config.yaml
num_hidden_layers: 24
hidden_size: 192
num_attention_heads: 6
num_key_value_heads: 6
head_dim: 32
intermediate_size: 768
vocab_size: 6620
hidden_act: "gelu"
norm: "layernorm"
norm_place: "post"
norm_eps: 1e-05
positions: "rope"
rope_theta: 10000.0
rope_fraction: 1.0
qk_norm: false
attn_scale: 0.177
bias: "all"
tie_word_embeddings: true
parallel_block: false
init: "normal"
init_std_qkv: 0.0319
init_std_o: 0.0046
init_std_up: 0.0319
init_std_down: 0.0023
init_out_by_depth: true
optimizer: "muon"
learning_rate: 0.0024
lr_mult_down: 2.0
beta1: 0.95
lr_head: 0.00629
max_grad_norm: 0.5
warmup_steps: 200
schedule: "wsd"
decay_fraction: 0.935
decay_shape: "linear"
final_lr_fraction: 0.0
batch_tokens: 32768
max_seq_len: 256
doc_mask: true
train_tokens: 288500000
max_steps: 8805
dataset: "wikipedia_en"
MLP neurons of a small language model. Each row is named by its layer, matrix (up: input weights) and neuron, and shows model dimensions 0-191. Each number is 128 + 32 x the weight over its row's rms, rounded and kept within 0 to 255. Numbers have three digits each.
After each neuron's rows, "fires after" lists the tokens most often just before its 100 highest values on Wikipedia text that the model never trained on.

L5.up212:091087150173103123218142090129166135075128120176151088114119111080158161125136114096107117092085124104163106106133167134092152105097133126100102137142134036145121078104094084122123081105153077144177181129123159087164105117143131089113175168154096145116075134112157157120144135082117071123131165086117056091088100086134129165145148087154079169137111123160105151177102192166094137154145132120082128093167172130186157124100125129102187144188143178113159109162089171115122112142120109047137155124190147131164116181177119122121116083144202153144098124123181149129158150117082149172
fires after: " L", " l", "L", "l", " Mal"

L3.up233:125105160189149116166135115102117145105084119094065133143116108089145174130183109117130131087033118152186137081204129133044215100113134179150115095126121119138143159174120144104117140114107121152109113181190078105114137144118154193140136123154100146112083095101167108130118151154117063098210156109105133133142149136124136116110193089120173115153154160075181131104149117111105088088133122138133086138100149176135154119141097133153171130189062133106125085116094142157103092097186123135196134125107154086139156137143127145080194074067127068116137112097145085151088124158148144117
fires after: " T", " G", " K", " t", "-K", "-g"

L8.up753:151183145131119107120136155085089098084100152120104068136133097125110143118132150146075134145131128183117136122149169096121184038138105133178196155134151168071120089142133151098122146142066159136095120077150125144070168151112116152178190190134134152123172082100128123101104057125110065089134157135121183128115054129109135137116159140127136119051129110109115151195170121168150101123138142115134112135202156125118090112159140105155098101142200153185062102113097070160118089125171096071174140138093130151127111154120112128122112099138175055131127153134175092114120193105144129181
fires after: " V", " N", "T", " T", "P"

L13.up507:109138116154090116125184141093118171112138096194134139144124115096065115129088107151153098118141192098209071101091134139160185084206189125122108110109145083200213141136144134136133118132127120150134099079126160081123169180133126142113207034229151124148132108113085089152161118161118079145104129129106144104055090124166185143124116157134110175136104133109119135101124132085148094095127075137127149128144161111096164149132087151103126160186158131098142118068131143134157107124094116084135157106094119167124143167147190091127164122115174125116102110155128127154087152089164083119
fires after: " the", " The"

L13.up477:111191147122175134136061100153103151158118123136074144139180145172121162113060148089159140134112123170153106134134078152121121161120182149104184113169135110163173122097119100154142113129196132144121147140122106154086133150128183053152112128093100110127115131182174103158134155138074096073131105126058114170119073089156091100100109152138184155098165164087185108104071076125113142120096194094051103104160168111151093084149143170132050088130148157113154124128131183154166125149133099172115171118160120098159170133111116191123095113173096130190163145106088133090103135131107175148
fires after: "\n", ")\n", " St", "st", "3"

L6.up85:122080137084104117083091142095097118137089153170102084150111250178140114075113188142165109153073132134152095133156118095121157126186164110147115144198128096128121170172092147125153129169163160149113151123095077136058111113121067106136120146128154108139134106131137087103172089078157141162108062137171138123131085122137163109136086112106149163161131104142102171185141082110144127124121134186110157134159180095156145150109104128095074130137121219110140165158161131098161093124097095158140078158087138094112142196147054127111101099140129145147122081127134111158076147036126135130
fires after: ".\n\n", "\n\n", ").\n\n", "\".\n\n"

L4.up33:069193153151108122099091100139155109131114132158094135077121145104136128123172081113140114169095103102155113069078207119106127169130167132095166143155141144144172139077166096148087155074089103123108164110196159125146189124157148115167152106127117134151130142120143147073074134133130133143118140136164085092134142085141121146124079108069145129169028164110121128157122147083152169094120068131119107110163087128132110133143161082175140214171165168172126115141120162107187122165163114080082156142167156125112154180150165174106140085145154097151122151144076182139062209109150137117
fires after: " C", " L", " c", " P", ".S"

L6.up355:138117192139197094144146112153159118104098140169108091119133107093157179123159148163105118132152074147166133184068178112141113141128064129112086151191120136140103198163070133150122121165151119109145143104113117085102135100200160199146115099174124107052101111141154132117106101180137104138124111159129077117124104127173111123092159141144126119143105095128154126126163069146194130189144195125105153088164075122132060133060108100156107156087152185131162084062081112100146115200141092106178151134088133123117128115053120131106130062168128144139090132171155162121122136155164125123
fires after: " St", " War", " G", " Ar", " Car", " Star"

L8.up96:121164178117121164152098080084176111141087119073172093156173145153182129139146147129098180064116138074154074098097074146110100116139116136131122120080129165108076164072175183059117150115096118085118122102127109154088169196126128044201122123141131074097099097123117102109121108113112153107149109116123110138077135134112176146101202123110072177161111091135106184136111110109083115099086131174176161159150109087100085123142129100156134098142087166202133142161175192132105157170132152163117129104123148092112122136187119105122141186118094142177137137121160112161143127137193093147
fires after: " a", " as", " (", "O"

L16.up442:121140080088088079122094130146091127120168164072131151129162162143174128148112076171103089098078149149151179132187177103110147117126149096099148173077132145133096128144145124213134138119073121098085102085108082095122084109129159175156080189133162140066093097109177104111115114085138137163139128094133124118128118120114099205102161103152119174138124171168113084135111156138147133105109145106113137073153116129119097162139156190164127125080032155141127111132122189129104108164073182184116187170137124169108109153151142080135162151126157164090104182052169117123147146113110065154
fires after: " "

L16.up432:097102127117131216138097111082139107145149127154023160067181190089198107126086149126109128102013152164145092155145110159158113157172173124136180129108087161107093153089090124143169092108136131104143116145123105168134138097149155157076134101121127134115165138162136120161083128136148082152096107170068189158139136149169077090153171121099155101137139114154130100167144110114100121135048130125170140107188090110109099114138149093133136092093098151124123030180138146126106135177137064172174118163132148127133137145111102184101178126101183125158126144140135141125126108150107152098
fires after: " ", " (", " |"

L20.up245:144154107123073130075130072137147139223149131147143068131142134158128109161138099138139148097161148123089122134098103127104075119136139120170148142120157144125114117174139118128148064139161173169103141091153135151176097121130117124152168120152093124126069132134169092142101156143090073169193102086138130150162136078133119170144174145071127070117136144190129104134119088135157134123120060161110091046091188158079112169077166076081055156146101120164136115140067207160157139137120180084104165089128151152071136116113153109117117130075138120145156223119123112104127130108142064143
fires after: " ", "1", "\n", "9"

L3.up103:159093112145114118153142133080099163123148113191083150118161118144177140119119118105115115118068164210151111127135172132080110123085187133093140161110119078111101055066145136044111170144143141100123213095229110140113145172171148094152104111115118143146086170164148098143095109094116078122161208123153078069158162114173104112087154102144104159148124117131086089157084165105102133153141124063100116110183091106146159127095135094118130113164087165171094162151112147112154078201150159119103149174131117084082173159128111130137145090127144131133159176119131080130111129144127146151
fires after: " L", " M", " Z", " l", " C", "L"

L8.up184:148054158159114110202160078125159117115166105114134147101130159149119158147149126158104036117080072118108188132164174189155142129146105153146167153107104068097136169164146173181155130083149181124086149148101144117185099107153096134124086176142093171124127098164121133094161057154150092110143089155139145119154146132160152151146191129120106112157119119077077174139103139108169145056125117143106093086116090126095112045112118140118109185145073108144122127138140104098093145101106144152189162078199123114108101085156097148128162113159176125123158160082120083177144130111133157076
fires after: "2", " ", "f", "F"

L20.up224:168126111119154093118177154125106146122158169096082089036121134109168113118127095206097084090109179134132113133154102149114083113187086137099160124189123123154142096126163157194115137128122125127107139079137129162116091080078101108135148119113149095101066168147083072125141131099209110150143154145110136091123182068174144174114167116135178118198104115117146107106132158154091087131123139099092153095082112133116197114168101137146129144173166067176161068095159094066158132181105130140114113207125100111118156152111160074131075081098131170167129108123146159101130109148104117156
fires after: " ", " (", "\n"

L4.up19:126143042127144138108146069121173063116158150061116090080138090093105126107100122189122174129171150134153166162053090130159144132146116109124175131094154159104147130116108153153156141131159113079199138095086165140138132109129177131086117151199147148106191146155172097060153152129153084126150173139118122151092150110134150107182112118152076146159123098095169161166142130154136105121114141253154148135135096105123118119097145152137069120103130097137089179126128099122129111137085101176110112166110150141046112096091103110095066117167141121104163116153101152113218178119130112121
fires after: "2", "3", "7", "4", " adv"

L5.up283:048136230159164122103204102115121134137117151105103115107194185083148124126125093109165105138073092134173136152199121145087147147134140142146181131158170084181095131118168111109105174123133136097148174146152136150067076116135106129170088119093144145108102112116132109115135120117111135154120182114177152192082101149121138139105102113142092125098160078092151143170140109173143104156117137064163086151139128173173092120127112109120177107135154126157114096111110166132089134118107187099134138094121158122056191063164113087128094143097168067164152103086128084093177095167195158108
fires after: " W", " f", " F", " V", "S", "F"

L6.up88:162104128165121094156117153105155138077154129119135143156183203150084178094123081145156144074144187126161167139133113074073095153123143168091156106143087178119101097138104133107133087113109162145097118135161143197118108130083132156178182077066135137159158165176060131140122143101154149057100188167175102123122172135115117131116160141120149175145165124120124074079164112083153136173079129136116178065145149104143117153091142164131076102143122113138103107196113145098121141100077130121155173095192163119094185170134117125084121163123170063113157093096084130086113157150180113117
fires after: " H", " R", " S", "J"

L5.up377:133083141122140112159097094093141122095091136128103137156116105179078092147099093177144109163127112144102095147152165100106142134226130086163118145126156098195100103149123085136072155111101125108104131120106116135119099126135112133161096123141108123126140135137152148048148131110179094100133148159074068218088142167128131119117161189148092071200157110087106161103167155084086140172097111143141175126126119136127148126097108138171113148046170125158190086173171147124102079134214160153103124145135121184187133160152108106064158091134130119108121126069151135141090146070150096066
fires after: " b", " B", "-", " medalist", " Total"

L21.up750:099147091172176142194153073086106146079156096109108101146145127048123119109073100095126129075119121149071147110161140159101125110126168110159156097171080108208131149151199095107203132115145162161208134134114145133155117170148129160166178144148093101071111159121132128125145112121081190130142128151108148134103095121128164096090111121076113106155130105075093138117082131166130109081166153057142121184149143097103079150141141100072074119109079186103153126190137173122099158130159121200108122130118123176095195177161110092145071126147141133090130136114135106147167155135112122153
fires after: " ", "–", "1", " (", "4"

L15.up175:150149134170159135131077104147100132099145102151120092119081136096167133116163093112169159109123090164129136083129189105148140105128053095159091104075137103134113109082128188109093195149105117227137169112167115168172089117108133103126169135205036172124170200146156119163091198134082109125076192140122110106130089146148098107118100113103088145106130149159114142141152136126125114147122139110114126104080129076146199094151116183084152147177141135141123108103153117095103098163146153123082142136166129102139186171097076138193175144163113093141108117141087112137152145170172185117
fires after: "6", "3", "0", "5", "7"

L5.up754:202106057064117130098106137069060167166141106081190113136115144173053068112130091089116085149155116195114163158063106136139160114091151154113124092144138086074157123140085161123149147131120146181141102152138183070134155098149201165130074130129118141110124119144051102103146097179119137153114130140179100094129143129144101193162082134124113116136151113128114151141113169124124145158152078166130179114153112129110121167102164100093135183176114142111083156122132139118121165105106084153161099180093095087131140146101084109150097069171152116106154160122134106117220097096119160122
fires after: "2", " J", "7", "1", "3", "al"

L4.up71:120089166091119097159147134156125132135143155154156136156166153139155126123174148178072118187176114132170186120117147115043163079157105162149148096152190133154101143091136142116126145144087116117126179155141121092128083154118133130138149138136109091148134162039113088128126119172039080054198074186162094130115137141170140094106117144211132118099119121145141104165163110164113137160118144116150083127145149143153089110144146119156165124133157160100149167114173108109156084122080153150127124184103135127197133126078146075222113126112113109066127074101117135141068123059132086122
fires after: " f", " F", " C", " a", " c", " w"

L4.up597:100129066171119121133096115147016138077142163104202108142103104159070128141156134077165137152107143069115166152095125160114136161088133135110170093111138082146083127066146168100109144122133153098170109170107090173159153123162165132156072094126100102123108142165096160175120170083145049152171174116090107092149105157104129131154110115149193150139146060120126130141116136121167121104163099100094105094154180105124133113103129060136137145148141105173156125140105168172155106098134147211156142138096115138189188149116132108138091116104092112053117134091117171192121097134136082175
fires after: " MF", " DF", " known", " v", " FW", "ct"

L4.up156:073149100228112145141141082094148137100137085112138112134141088157128106150147115130172134181134170156161101129111169103111152101109134121142114110141193103204119093117111058081103135078029113147124058164105165175135142137149146104146101113110131143147134118102162175141174126141130129130132146151151107177068163181183118136096123202117104108127142116115070099125139107133120174131112104069155078123114124183210079094126166130101181117170125127140203136083164119157117129132092174096136164141189096125067129137113067125143113091069133133135184111146075113114137138114144110169
fires after: " f", " sp", " F", "F", " st"

L21.up171:128105189095145156130098150119126127141114167162101104071147086104180069073118138173121212055125061141114121114157113109100156123172115149154145157118154140109125163104150156126096100160112107126132146137158147161101118122137135197154176110109151198131147103179114182110111136140122090058084141169101075067129145148170087116111174170121137079126101078118118144127123109042143144154093154121131180090116196123151169150180094204142157115138166108109101140115070165140103108126087119130089045096119123057141092105117104110163186094162136114164129113150138147090122094155151144094
fires after: "1", "3", "8", "6", "2", "5"

L17.up665:143097087153128114150140060138137129140112125117118149109109143145198155160049150099101157093100098172104134122079087149135117118115106145092094146130080099183111145151098129181153134191143130118112166125164117102149130103070070132133110156082128169157169156165111090148111139073131166150113086176093143112071143116140193074104137192121059130155158102160127199126134148088142143167189159174076122115126150112127119150139072163133073103194187162127113137130145084133144107114133110132076105125150128100114116150158058129184053071140115093122170086141197139116133099109169173167
fires after: " ", ".\n\n", " |", "0", "1", ").\n\n"

L6.up205:103113139121068139144150133095118148103141164154152140063179128067138115101107153120164132103157105152131110203062098066072218070157108113107120144136122069152149060147101220135089176171117157129095095105108120157163078117135092137118142111135130083179131133110108128103140112156084164068164122114082073148157180125138156111132126147154096175153174104190150195093136111102105128154129099138143177094148177100057184110140076142145127127117107148129146137135120113112190154142149131161157096071105134088126156152102133100139093093182144101099121123135164122172133077164114090089
fires after: " Ch", " T", " g", " Sc", "c", " the"

L20.up722:079149163076073070120132121161111144114135117103158056152155138089138178161077156094150118082111096123196174126155117116114152079073160152125154138178101143164119109123088124126111108105139185168134110071157092106118173179130124186120112114115136105173146165113096097122154108142092120138142115126166194111126082117085120148159128170082132100104175122128098148204120115079118105169152224094155159122124135122162145108145102159145149121076079120141155106104125073099142098166060151212131128102096180139121140107165173092149176101076163183111084131157158135156120130088069161124
fires after: " "

L11.up763:094125065137162157180082152141129148088180114130145120076107086092140161158113165090161184078158092120141091106069117116048162115142128094138056132085118099158134166147041102142134098159119070121085150166098151177098169154158124141173158143081088135137128133092108078153096138161157085157171151150131126149093113110151134119178115092141150164129119078186115166100126105093131114145110100143158089104182145155130102159170181101140191157147139132178119126192140130057087102141129170103154132134108142123113131170151126083123091146117168127139109148121124123230165171077172150123
fires after: " the", ",", "8", " (", "The", " The"

L5.up375:119218116104078113152106186100141151079215177095108133107121129094119124155142111084143129101151158107154064098167126131151110133162129131103158104115187145082146135102128123093072119094103128166140135148088117122120141119170108088158158117085130105084103145060181161070123178120129149183160109102129071092135118120079059075144134161167125121096107188115142079127151154123155125145138079084131112137185187131159097174096136164139143108133132110190130133143115062145148138125093138151101162172125104094162203102114138053131137116127082131216100143176117158170146128131084087107
fires after: "0", "5", "6", "4", "9"

L3.up342:160149166139100094119112098138136128137082100121098144100157056131150181105141095152127090148116128124104122141111141154114152079092132173144183113103149099148141173170121219121153146091143173109093153108159161093127140149101110147157049123135117159097142141135079141179052092058111100194082138150139173149105083190143127105136106106156135087165137110075095146116159097111116125173134143113158085177083199150061079109060175031120105094123157150143144144153122139134102137103084124191149138173146101088112160150100152116167104168073116153119185128108129137108168150163130156099
fires after: " F", " f", " E", "F", " V", " Rep"

L17.up274:113139145112148134114100143120129100145145167038125076084115131099153137120091142195128084142157144049138072120156088087162096128100138125115126158128100160161117123083140094122096143130137116036171168133134094153113060121149096102155162169133187096140112131129129107109114132120172125152149135136120087063100097093106128118150177127127106129082161102197111106154155148197159098093038127056081140142130124119155128118039110086141107182189075107160129113180155138150150119143105197094116091137150127111123101136147123092177147142181112147137157084170119137108129130145042086101
fires after: ".", ".\n\n", "-", " \"", "\n", "==\n"

L5.up164:115119144173149152119086173112161103156134173168063129157143072104137104070044085175127102104112145158116129108142117092151155130087077144111105065146123141105107118114175136203181123202129115112132182083162141098102080086117132144101169151135103128164094145077081141092119070154084102137147127148133176158170091141116108097119103079146118091105118086079151166161155141157159074141087138131101102113179080164078146152127141140149064163110114067189101112156120143105100101155143133161118076110137171090091128207080166111122171071134190141143140145145170132132155159145138148141
fires after: " g", " G", " B", " p", " A"

L21.up145:088087112115137116199169156097077168135135089187112140070078115115171124149132136105166131131133126144188161113163105151123095118157144046180162176140142149140116069051137175115203186161127136066117110140136174102178070143112104120161132160110136153160090145178119111115157096125126088128125040126131084172130166152127104070092162131093144177122123067123133132180152087134061161133067118163097092128191071117161093137110098127117113135125116152129158104120135156129115174169088193165171139098093097083134140146159110124141125164116108108126106098136127098119158128093153088082
fires after: "1", "0", "9", " "

L6.up461:158117186182142112135136078152229161108166151154072141137164111121079127121143098147105100151153146130127160109029141139050083062139092132114146114136125127186105104158086141174138138164119062132092125119079108134154151161139131157135127147125141110068130165150129149127108139129116229139145146160119114159128126192073135119157152154111099024103094110095127109157077053132124127178117114135122143090102140129127103095084129137146163090146050138138114136161150142111115155195107114076163178128078151127100151060161143125163059122113138159083104136150137145114098131134132121131
fires after: " St", " Gra", " War", " re", " st", " c"

L6.up595:189167175144086102145108139136143117110128158146135111110143174181057125110112082090133086133136130117146148142136129053109116153154127145138134126111176155136087088100154097154153104118156141162147125206130135060098138108178120123090082143116148125118140129146152117181099184066161124158165135077124099105111093147175155098150079072123108133131143116107165148112157126147185104079157172121125125173173154165155166204123115073114089115175089116138137062061137172121134139084101137126188161085197110023076120152148150098140181136161126125092162123172086156141097127183128107121
fires after: " |\n", " MF", " DF", "3"

L3.up301:107157176148172107124176134110148164109117128096168096153148104135188166095088099106104133137131148051144131149059031131160155145137089113143140116134168103097136073115185173150116100117124139139140127092116105131106121190107112118164082117139085131185110199105143076181110091062082123145134111199103083134158132089130160195133105105087085085130109127098117115126147184141144153216091140139147069111074139138097111117116115163157164102151092166170112164160108160153108157123112167073129129123139138119177185088094162133146117139122117140128161163165111124128091123053143199094
fires after: " Sm", " R", " E", "ro", " M", " F"

L15.up289:122145207125100186158099138145092108105160131108087137138116117112184101099051125111125128096080062111100153114152114161094149127069112151150112131116101066146150156119190200109141096158161120130148164196120143121112086163162173143120167135130095111136129128122175149102118148149072121137170128136119235125083103157128130137136126129079115098107132139090106120162119175182092068134065109139149139065134078136120101145107124127087159111138156159120162097093131121101098192144122133074142108120145121153032117117154069099115151178174143116152053152179154165129179095180086127112
fires after: " ", "–"

L13.up98:136147087134133078050177102091187081182130098176166133113154071140142131154065140163194188068088154121101112173043158084175153141108132091125101127096137136132119126173185164181138101171094162128120118142150125152068176145112176127126186113189092152156085096119122122162079159087074114114122094121144082113124149073142185145107164145125073130080085141149130141144081131115165080103149118100111148134145123121118136182135142126193117099165089164111151075140147127068133107126073166131133092116116106182153120165121126088164079132127119087157123145102126099157087159115136148137
fires after: " the", " The", "The", " s"

L5.up386:092107135173126122202128131128135136104137158171146141185178158073155131072108154102105132072124138109126122175134099100114090138129070118096131135114054167149143111119124154118137110130100115144131151112140129129147138098119135141148133178080124160168132140121126116151094070117151132142098133128154148066154130156115122163181119149160139110145131038085121157155147154122176140134073093170175095149114105079125141106102075132186129135157158151120061113064107099164194119094137163077211089047194125135056181179101120160146134148120166162077138084134095196141143118092118198096
fires after: " S", " R", " Se", " De"

L3.up445:146118086155190128153160145137120094132118109155161114054166160124110132092088111100142119108188080124163107144097147062053155120167103093135116148137159112138143109188137119116096064111133076141078091123134181116121098177100169152182124144136155108182140136109143093169124123079154118128140104099129197097182136082115118146119127066150072127101090152122117219198170125123139064138075130129118129047173135113097106127132091105147153137143140145150085120117118132136232169065103125137118077133125177126103139132152111109065145159140104073099088100133130055129111157124136116133
fires after: " the", " M", "N", " N", "H", " T"

L4.up706:108105138120051092122127125122135157089152127070087144104187151161105095138156193123153124150082155132118101111043145161118065092110134143124162158101051083136158164114097165179134131073103154108092140189162075152095098120155105161083054182087137126154129145158183124119122109114192126152110160100162084096147125143103184143139135103153118097081121145131140123166114173169112124146138124137141098102111172094127090092092197147089080109182171116121134159210140128160140115112150153149163142173112163097091190136179094152086139145132152112073122123152093131180132115102119184170
fires after: " R", "R", "n", "-R", "l", "as"

L15.up314:151116144106126088121108132114115097129104123152140149133103150109110153107151163141161162080076133150171080169129116126116147120149078163165138097160107192182100127206139082132114123116154185186095208125173133128110111108106100200176173096117164134131096145206144170118139114128138144107086152082165181163122099109120115092112121106068116124163160186167105156126149165184126121165115168159090148129084115108125188139042118103141108087126086119123110052102114127141120125227122099109094105112162114110064115130094113124118090086138164123135073122184122123102128157095130151216
fires after: ".\n\n", "\n\n", "9", " W", ").\n\n"

L21.up60:124151116129076138076177128092195154072143115158108149057108147154142083121151107153139171161068113110161150140097122125171158091130139090164078086125148124138128121063130114159110192124077135119143085141109058086159102142087104091111178180155161114129174107156127106135118130111051103135068134148163151127132141126145071156131115156108104175171110158159117084098117090143134153097165134111054145087146136162081136096114132166124126154168145086117133119237182134118119176169111203144123171088108101120173098120123161113066152136158086151123181148110189086129106139107095122122
fires after: "1", "9", " (", " ", "|"

L6.up338:080146092170119092080158128126074115141159120107102121163178127119169169141089143135085101099178117114215120188157159063105169156140148095116122165128137071146076137111116116113135145150206105088120121129088088098143110112104157143125155144118179118143160187129117105165114098151053123057139078153127074199108139211160069166098086167162175132075054116101152075124154128119161133105126138080109128082125146108121071139120087073183129190148137138099152080163149124113090181144105109138131125098131140170145127098113120101128096094074168108129092102144130105148115131129110126097
fires after: " G", " F", " g", " f", " to", " Str"

L4.up66:190146117105104110132102191140128112136110137202087100114187090117116089147146144126142173133157101120131092121106143104148110156143129125143092109148131091157085081155109116079135124124100108073166105196100052025123096204212098102196139121140127152152089176138131105104122137135175151169120237093088076114101086145161082129113087128122100098144134128130155147161127064083139103157098141047088141152121134180168097171101174081132119172146153104138139140148125106149117105130119134155120090145143136133157116062111106083111104149129118135108142135160194117120197132156114112114
fires after: " (", " \"", "\n"

L3.up480:146055104168155141172132112102095113125114113056110169128082099116087144093126151082119106180175175116155130148166114132106167149158082140194146112175158095199161131138103093124178084089160119143171126163179111137133126170095118184176095052113142134145119141120097154156118085151039131152149140098114134156141139057141116115169052121148155108132154110154172123154167155087121149128103107126151090136161091202157097199109156107097167107097064085159100075111168143077105157160178098148131113075162117124152118133139130163073146070119140112110123136141127125077114149110109136170
fires after: "P", " P", "W", "C", " St", " Ch"

L4.up213:077074127127128142144120146111176151116124165136114206123122101152148070117097213139131131119091153137133143089147177112132075162134148112055133133121103129160099090109108080091126103179128083096145150111172124070071151095141128136133065116098138150138128155127148107087142076130126105107129171194197090167135140111165112111183138137126155136157115107109127176168123112108099171138099041114128127146167142112119117162119124161187125051166148208146150134178136172128075133121162169098187135116150097073061154107152168139148129058095135097155140154145149133147067113161171101072
fires after: " C", " L", " B", " d", " b"

L6.up626:167161136156118168104138144110155109142111146100128177163117154061119113102125139182129087152108182082123139138102083106140158115179160167125097106070207164126114123142120105115093145188113169177137085123098061121162126150086170139126129122120142129175109210125126126149116144174124171133136140114094104126155122082109108157127096140185140112121086105128224156205120116138098115192172159140077149133119178115087108118097121107176074141103135163078081086135081092125124130161126154114116121202076175127130168166092144052118148095149103087108125092179156181107086158127075116108
fires after: " at", " is", "6"

L3.up478:118132124074143101146118135143128065102145077068141125154081082090157129138042150100102138191155119128097124135080137124120222122086106085119128097073140134135172122074121155108089160076162097134124081165197163146123160139102139130145110153092148166060128166140168170119151131105060162169125114093106127084089127105147127098130092195126118130084092123185119158183169155140160142154111125151141110098176094179132113130199105081095127135119089160160164133129148135154156128096129131077120159135238146182103120141146140150090111122100206138110124101105115159093159138092099138144
fires after: "W", "N", "P", " W", "L", "ew"

L4.up36:115143073098096135166153096093111142140138190131163145123136103159155139133124160167090141159103168094170104135091175094127092126147151136091135146093088061126147127072085107134087113080098183158125147168171137153129105140100206141107134117146128153182124151061200111111075195082127137110194144139158114139118132126132098084074124142152091112168167121132053173175077095076081175152093089100133201104097161154120144147087114116127137172157127172101102119076140091171157114152098083129098106111194168141084152092105111129122090083151141144097151161160099156190136107130083145124
fires after: "L", " L", " C", "c", " Fl"

L5.up294:148156150135108130123139132112046143077153115090109115116139099165155126121149125100149084135137129106101156163147114085105119194136064126076083170137150150081130128117143158079066103173189048139174123130174135166143119106123148086084115150184068116161134149066175170127104134068149095106125129125131087092157169157139134102122103119130122144105082152117121082111169152153058127116157170126124183226133102107133055132145159137131055134165141107198150112175119188148169090132090119183128134140087122153121077094189154095129133082132091171143157094122102173135094125118102125119
fires after: "ch", "h", "ak", "eng", "a", " P"

L4.up537:132173180142117107143121166125159107110103131159152121123110129116086117108132144173160117108166135025081101107107140106116124071117107131113139148124167103160105162180101153132166128148072137103145095147126095130153116162138100177153198079208174053185138123164143109114158125152106143074140113213138066130113128126170106132115108124146131073119065067114052172136069118087159159136118113120136120118170165116114138063118076142149177120155119145101123126168084103129106192148106100164121173129108171112098137130204091078122166160130117186107154103104089177176157129153161117094
fires after: "ra", " Ex", " War", "or", " ro", " c"

L11.up99:141125124117167101154134091127112148122129117102134145184176179168117124096136084139140147115095206133130112168144201175102167126184134126145172121168159058119110137124119188124144134121109150147104105148055086122109122096093139117074133089110128117178120106170120069169103048138140156180114183116089125154109156111076094161126136145086180110162106179118154151124208126071088118139152121077093106138125079126111076121157099102173127080253129155112156119137089148141151154058123138124091091146110103153132127124160122158067111108136103140108150072088145102125147173100122142076
fires after: "1", " mer", " G", " K", " F"

L17.up100:189128153136145155133168047135111138136115137139114109129093145116119143195148155085098127116153144179131116123149121166057139048146152124128128174111163094184137114140160138139169147152150167133129131207161131116136109106096125181111163132158158216107095119138118097121174106131102109168131082078082063190123156116096120151140135148148053123144105155141127144137201097059073043115137125116157154101159105133093096182156149110051129134121143139093135098147091138129171142182173102093134157134121101174114114114172111155122117118104114118119080066134204124095114083091114062128
fires after: " "

L8.up391:149123123120098116126091113116095129048143121115149189111101079102141113155123097137142080159026120091155149074097103143119201066120107105168050143124105141194152104127121183192164169118130159112110148160145087155132115148070131136128150077116111143148065146106139140157153126094036209134165122154162074144145129146136105125104088152147132153155059088107124132153180150152087143095170110122093075074093126081077138146126205182138146114146106137089142082104188128138128154143148138164161152172127166099089124120110171110133107119128167134163107147166142125110160153143127144086
fires after: " ", " the", " P"

L20.up541:185147138145094183125222096140017078120114070091185102152168126109087169057177129155110075087124138160076106182178136110132125151141136166139083137048196089182146134098156097117164129087111169122102100104147106117091069110135090100199129072140123105145136113186110114104115148090133096188123121163156110183116186151118120167147134135111154158144191153110119112086164160170133169116134132145098161141137100146092110157115123138104171124117128154100130163089129128151100126183147148085102138113181086120095104129160117114088103104108129120109133074134150114106100116127154127163
fires after: " ", "9", "|", "–", "0", "1"

L6.up74:165159113113137122091139096101134185127142175138194170119167131134067061102088212165101090138181146100179144082153116157081127149123136128139111049131112111163117139059162148180127195146131088150117120133152150109095115124089107068186144130197088115123123137104115100164037118144096119124126127146095108132066106118088179194100124141064103144127132132123121137176119157132137151137121138158112169183100132140098097116084153179160125186105145100200112090110132125141136137113145144104125087126159111101083217172116156117156141145101130148126138069109119123116145137129124213084
fires after: " B", " A", "B", " O"